From a checkpoint of a small transformer trained on Wikipedia: width 384, 6861 steps.
MLP neurons of a small language model. Each row is named by its layer, matrix (down: output weights) and neuron, and shows model dimensions 256-383. Each number is 128 + 32 x the weight over its row's rms, rounded and kept within 0 to 255. Numbers have three digits each.
A block is one neuron, or neurons of one layer that tend to fire together. Before each block is what it responds to, as a language model described it from the Wikipedia text at the highest values.

Description: Country and place names. Tokens inside or completing names of countries, states and cities, and their adjective forms (Sw-ed-en, Georg-ia, Pol-ish, United States), often in lists or tables.
L7.down3:121121147120095168064106141087121155123121171106188120099099187149131119161126089152114198152147122107064117060127142131102112112119159145169112158138117049046079084163182136115154143174129113103111117112139087190127077111160189074074128130116152126139182136133165080149104143139075053094128069146137127063124085149110133061143115200083168102119115146111170125105150149105134094134133
L7.down216:083115148094082100053135156067154109146106113150136064138113104131111102123130153078174110114127099144128098115174136151147086138146146123108169149078071088132132116198143105104182143139100130126106152102102145121140111139098143207106146177119129105167102180111116059143136129157087179137162123144086123244088083099119162124115141156109179167137113131103124122191111087122116150081096
L7.down280:123093129122073097135110176115121092164154189117078196173144117118123156141134132144155120163098150149127104149106152094194066163233059165148215165067143119114163094146158133164152148149149092108112088112112139124141115177192135149093124099092138177131086114101117147151102068130074115135108101091114156132141131101170126139124168125101127091132149071134157140158084113170150077132153
L7.down318:154178166132139156121093061107126123145115173094146162087059111120148110023138171092105149033170126181115080097145196208144083124175135120115132094147095148122136126115165161111122157105142128162095162115111139092106160181024104126118136069153127109115146129115173154101186118132187114100115162155127146147096152144128128118164103173123129136088140090131148155117087114117143145118098
L7.down630:100135107146144146183123110163090085119124180168154151111135078193209186149123159124121096144164158159138141141109122210182151156163124145102141171081100156137140106103180138111125097155151104103101161137129052125153126088073086086134094151117157129146134122113163113148157099122134145098153161117146117095189136194142122123152135098143113157193161067091194105142114138108087121146065
L7.down931:056161144138177122137156127201130119083173124103196135103138142157157192033096141104076117153162084106090062088123094115149138149138153124111114129109109155147147100096143191131159128172102140130123122174138082132119134151171145141132062093151131153138137132099154099125069073075189125110142118067122118118158124141127094108153141136156126127156165129144121103160165104157118130107136
L7.down970:106112108117138112133121078121166191085147108107103097083098180097144151101142145104107140131115130149109098097074160134181138127165110115141096173128116128162156145112129192127111080142118071128091120132161128141096128197098026158155145146161150110106118110169157101158127141097209171150152092192140123146106229120212132139119121146149095101120152117109145119153143097100158108082077
L7.down1168:122129105120143118104166137131069106087152108162078150142092095172105170125127149124112147153153081143097173144129132077041123125143121118172146166091103083118162127175151114107141186128165090156082126121076098155124145180159112170113129130122128113112183061167167116088123104124143132131157122164094097168131128139134106118126144106186120129179102131103109130068117006128137101086132

Description: Plural noun endings. Plural suffixes ending a noun (-s, -es, -ies, -ations), often in headings, list labels or tables, as in Medals, Countries, Juveniles.
L6.down710:125069156124088063158126161124131103097119136140152128169087138147037111149129146228140166170138164130160216182119213093137126157167131055158121109080109153135104156174118149161133099119109129159064095107116131138107164069156126141153144137188109142142149203139113156146128110109062155151089084097122056120156193146060146130120111122109114191111104128156164246107083117106138136164082

Description: Final word-piece completions. Final word pieces that complete a multi-token proper noun or word, mostly place and sports names, such as Kans|as, socc|er, Philadelph|ia, volley|ball.
L2.down76:132129099104075137136108149151126089138129088132140208121113173109139135139106107109075110125111144140126066193090164078159118115074095149112148125147129185087174095129170145189094118109164169103163064094104103141174122158135180060099135103108100077161088205120152147112130086135084150157110139151133176139087094157140071105179113130155120115165129157179159135142076164083110153128147
L2.down213:094162077167106178164089129148123170171139122114179111131094159188115222159172132143172103128108187228174108102090083175138150131160144082151135142096152193076186166157175139125099063146123146131162059191148166118170131117126105107139130105091147110115127151156157134161101108148172121043106135098095169105156108175134100115135155149110104120078123142131093183160093149098117116118110
L2.down364:086114161136119118120153141145154111130121152158121128201154131108201113149145146202125093112092151136148074148119126119181094156096121099071195100054116147085192168126139128125127097132145137093135119154134129113156122146142162141066110115129127131112128118110113147148096141134139103153199127120159158101154114131075125146159141107090116104181147105115176155137083146122156135066067
L2.down488:113171149103101145156093065149117081120086201165158180120145149233125147146130157125150125159180146122155087082148155161144115086110118140112120128097171117158152171111083092108071183150162154099139068114175115151204097112108144133112145068141145109074187117186126061104117123199198131118144101145101126131153107152101140160132189141086139195160168122113119175127166142104122072112135
L2.down491:102155123134118167089163144117134125108119113169110210119198151165123108151104088114135140157086136160109116136136167108164135164097120139094237170128149155077139121098152145116121068091075123132148151130154109131200145129228139122083173084087134177153114127110128135166112112120103147129126048138161164134170147148115113182171141131139058162179165101099146109078059174152148106145142
L2.down666:098116155191107098096129148133124136090153107122109125132098096147147136144157158134138132165138115119123148090100171134136108109190118146127132142056090155163133142166119085202162126086159096176166100125119092097093110134086113125124130117157112124207095108147150127156080095135135095098180118170118180149144121206146124124151109075121181124161166177121117148113124107147071139063153
L2.down688:106115169115100172099088091122155099106107175131117199125148104140169191170131152130162124098170117120115100129122097134162087133153102123156144165058147141117173106077114144103093094109169138052158117157149119118176137110136148145120126108146125156094143152127100106116138103174098121171149137119082143129109113176097107181126159130118137113161150127083174208145124120109161033077094
L2.down1305:112111139136182143100105137148122163143094132115116081105101170127174120134058142121133139115113104083103138078105186156164122135149122128162092137083143098198110215127115047097121143097069162148105122170124110154138127142145068149073122035164102119124092134140222120163187115105116166144149137126129165097115152133113131161119103082185189126185134114148212089140091152111161142131143

Description: Place-name final pieces. Final word piece that completes a multi-token proper name, mostly US states, places and regions, e.g. Minneso-ta, Massachusett-s, Louisian-a, Manito-ba.
L6.down1447:064143081129104151114144170112113145143158096119113201101158144133139100189141136083111047124140148129116109140116094147151168131100109131102147133073188129115145141120122133123117174106098157115143079176120130082151130140151122140106150128083164150162134076096158136118127152173138152132178105142068134129124128148062127150164177139107120102165136094133143109119075129135149111112139

Description: Word-final "s" piece. A lone "s" token attached to a preceding word piece, mostly plural endings (roofs, jokes, graphs) but also mid-word in names like Tsuneo, Kingston, Innsbruck.
L7.down83:123124105082105082164122121127145094145115141131120164124091140145087117176137116185129123136097148168166171097149184109096127142184120111125121156125139089117130093185151135139173147126122108101095103128158153128176130090147152121103152146091124146108124186123116134097095159098043145175107113105144118155199132134082159115143147096076105133143152157118153180174134212094179109120130
L7.down97:101123110090139179152131178119139140129119099111136154099161155157136108130138163127086147118111085121065101102114098096132068094123072047077099211135095141145114130098099125095149157176122085095067146160091072163155133113106122121072117054167067131184115146120071116146175089125099106109140121112199108075168156152122132187207120124102131143154124178175144127101093104131101077127153
L7.down170:137164128089109083086093189108061128076160108091120134159092150148065150129162177118143122160136181127175164100123127157131093143133120091069142062195179160086126166108092107180154126185132106097159165074172154087136134121147122128169189139093111088100112112134149154134197178112105083111105119134085104157160158151142136140132103120086123186143089139183069103122104147126096154108145
L7.down526:123114114136108140099124098155121147111132109155147109145166168099150173160089150127086110085118191099124123115112097121142148146127112067126167159154111129115140143159122097150096175120098142110143132105109123110162082111129115101104152147125102131111087169162130170116169111043123104122063126142076141119144174116117095159127147088101110098153203109103135133174123254127119109097138
L7.down771:079175160120173149095095184103189075113153142093119136145040099142118149168069138157150115091161161134197152113126085098140148142062186143153113089108096114117154135170096112117145084140157128119171092064129159108144161164145115149063111080104113136149120137119129138177145065117122142139137141092101102132121129116149087036166121107099167141111150109126128170108109123161140133089117
L7.down828:088126152124126094166069202118128082119133156121136151205108183122084176131091133150166132072153132122148126150100095116117201110131201055133112110130150139120181166182096137183102096149149128146178061130102092133152146175161108164127146106112144093134126072111177132103140157157178152150125092129088126157144132129113144102128187101122128080119215163091126116115085192137078165090081
L7.down1023:148119070073085150103135125132112124088170170196105138132152189173119164122163144118198128126131168153148097109142156117123088148131110155076093127156105090098143187166134138165126160134124145151132088156145109166180083173115104157169109132112125142135111036085128141175143076140094054165161094087154157123168126133167132138130142082133105101103107130144119097112149124089172187087132
L7.down1323:132124141141153132072090121108125138162155160120090081120154198113082240135149116139087093151100157161139090108099197106157082083178125075092124081138122142188125063086165120085181108078133123111072085149110131152143173123117097116110106170152102190104034177142147091112113124151105118094125141111170192155136126110116133135125138098115120127198170091117117135142193125134115105200159

Description: Word-completing final pieces. Final word pieces that finish a split word, chiefly plural -s (knights, villages, 1960s) and also endings like fi-re, Empi-re, pea-ce.
L2.down196:167110112105148157116100098213141154122082112154139125154126129135102135116081123160140138128135088129169148139069150127082139125151165113161089139161147100141134108135122128107137120110168122111135125123152137109221136151127113095090147101089137081113135158129129083098066144084145123080150126122112144080144104128144120136144149098102078150187169125142130114186169146161075171167164
L2.down324:091135083120149169179111128128107126109115142155146118129115166134082178135144140150098102124089125081165169117144101123148088167103097089092154201217140213127124155130108146165119133100163098109191120114135124168108047117134119100051098121151038158072146194097078119152157134126172113104152137093156173093129153159140157114147149138143143156141116152130169109093193169114142110076164
L2.down570:123146059114118071077120088138116078112131101118177123093126158188122169153112167143141116113130153118121140148107121153137146187158121125075162118068152072151105126169150166109107185162138121096129123121147116088171117057153057116068149093073084086148160152108148117143122110083120159081117080078085157095134115130078126156092181107177091105102134155122149108078162161159162130154078
L2.down1015:115082137121140149110102119141131165133129139128144158101085225174085126106111113152149119079097181169169146109130103114119141164135125084105138142168113087135127188143089156163159098142109139092106102076093134148138166134105104120103150119154109138065113184111105134100117100146143081109112128093116191136147133103158149099182137027147154109130156118156122160144121254095156117152125
L2.down1061:155172145157182156118192208130129126116125162115113128131133133128124148142127132125159126114149156157107139126099119129146144037156122164141132186117162156073153070137170127067134116158068135126113111160081125158189159093121125126161101141101135148126163152142116044116094175155132160142062097187181125090145124150167125127145170110132096144114156109153153165131112122025081132081179
L2.down1257:152109120105134100136094123153100098187168152117082144115133152114150168161144131062127106060064097148143154118109129129146141148130167118130132143082154148128137147111148082106139144081181144175238101097114102044122158094110160121103138145134095128132104142135095115137129117146165070130113141205116153131093148117131131093167129133139099128129117102142141087137065182228116147140137
L2.down1441:098065166105127148083097108143133157110120114182144078103125133155119109172169108153174172044099132135150152134139129126112125116142147103073134124143128142108138116125085134164232185092133099157142125082107125115155178107139172127073111126141139166092076108146178124125137102141136067153141138143110166184156117109143149101088126085095159121139138084128146141160120204085104121121123
L2.down1448:117079130170153181152123133131087150157095147115098115156136111189107125134147172114122177104167099146161142154169182140108154125106164104075115170092041164116179081109098152155115185150136159151064144151146097142097143066106112149112095135149123136115174108159177093096098100093145051133158095161120117153165061115135231206144118095124196100116134166156178118101104168111182100133136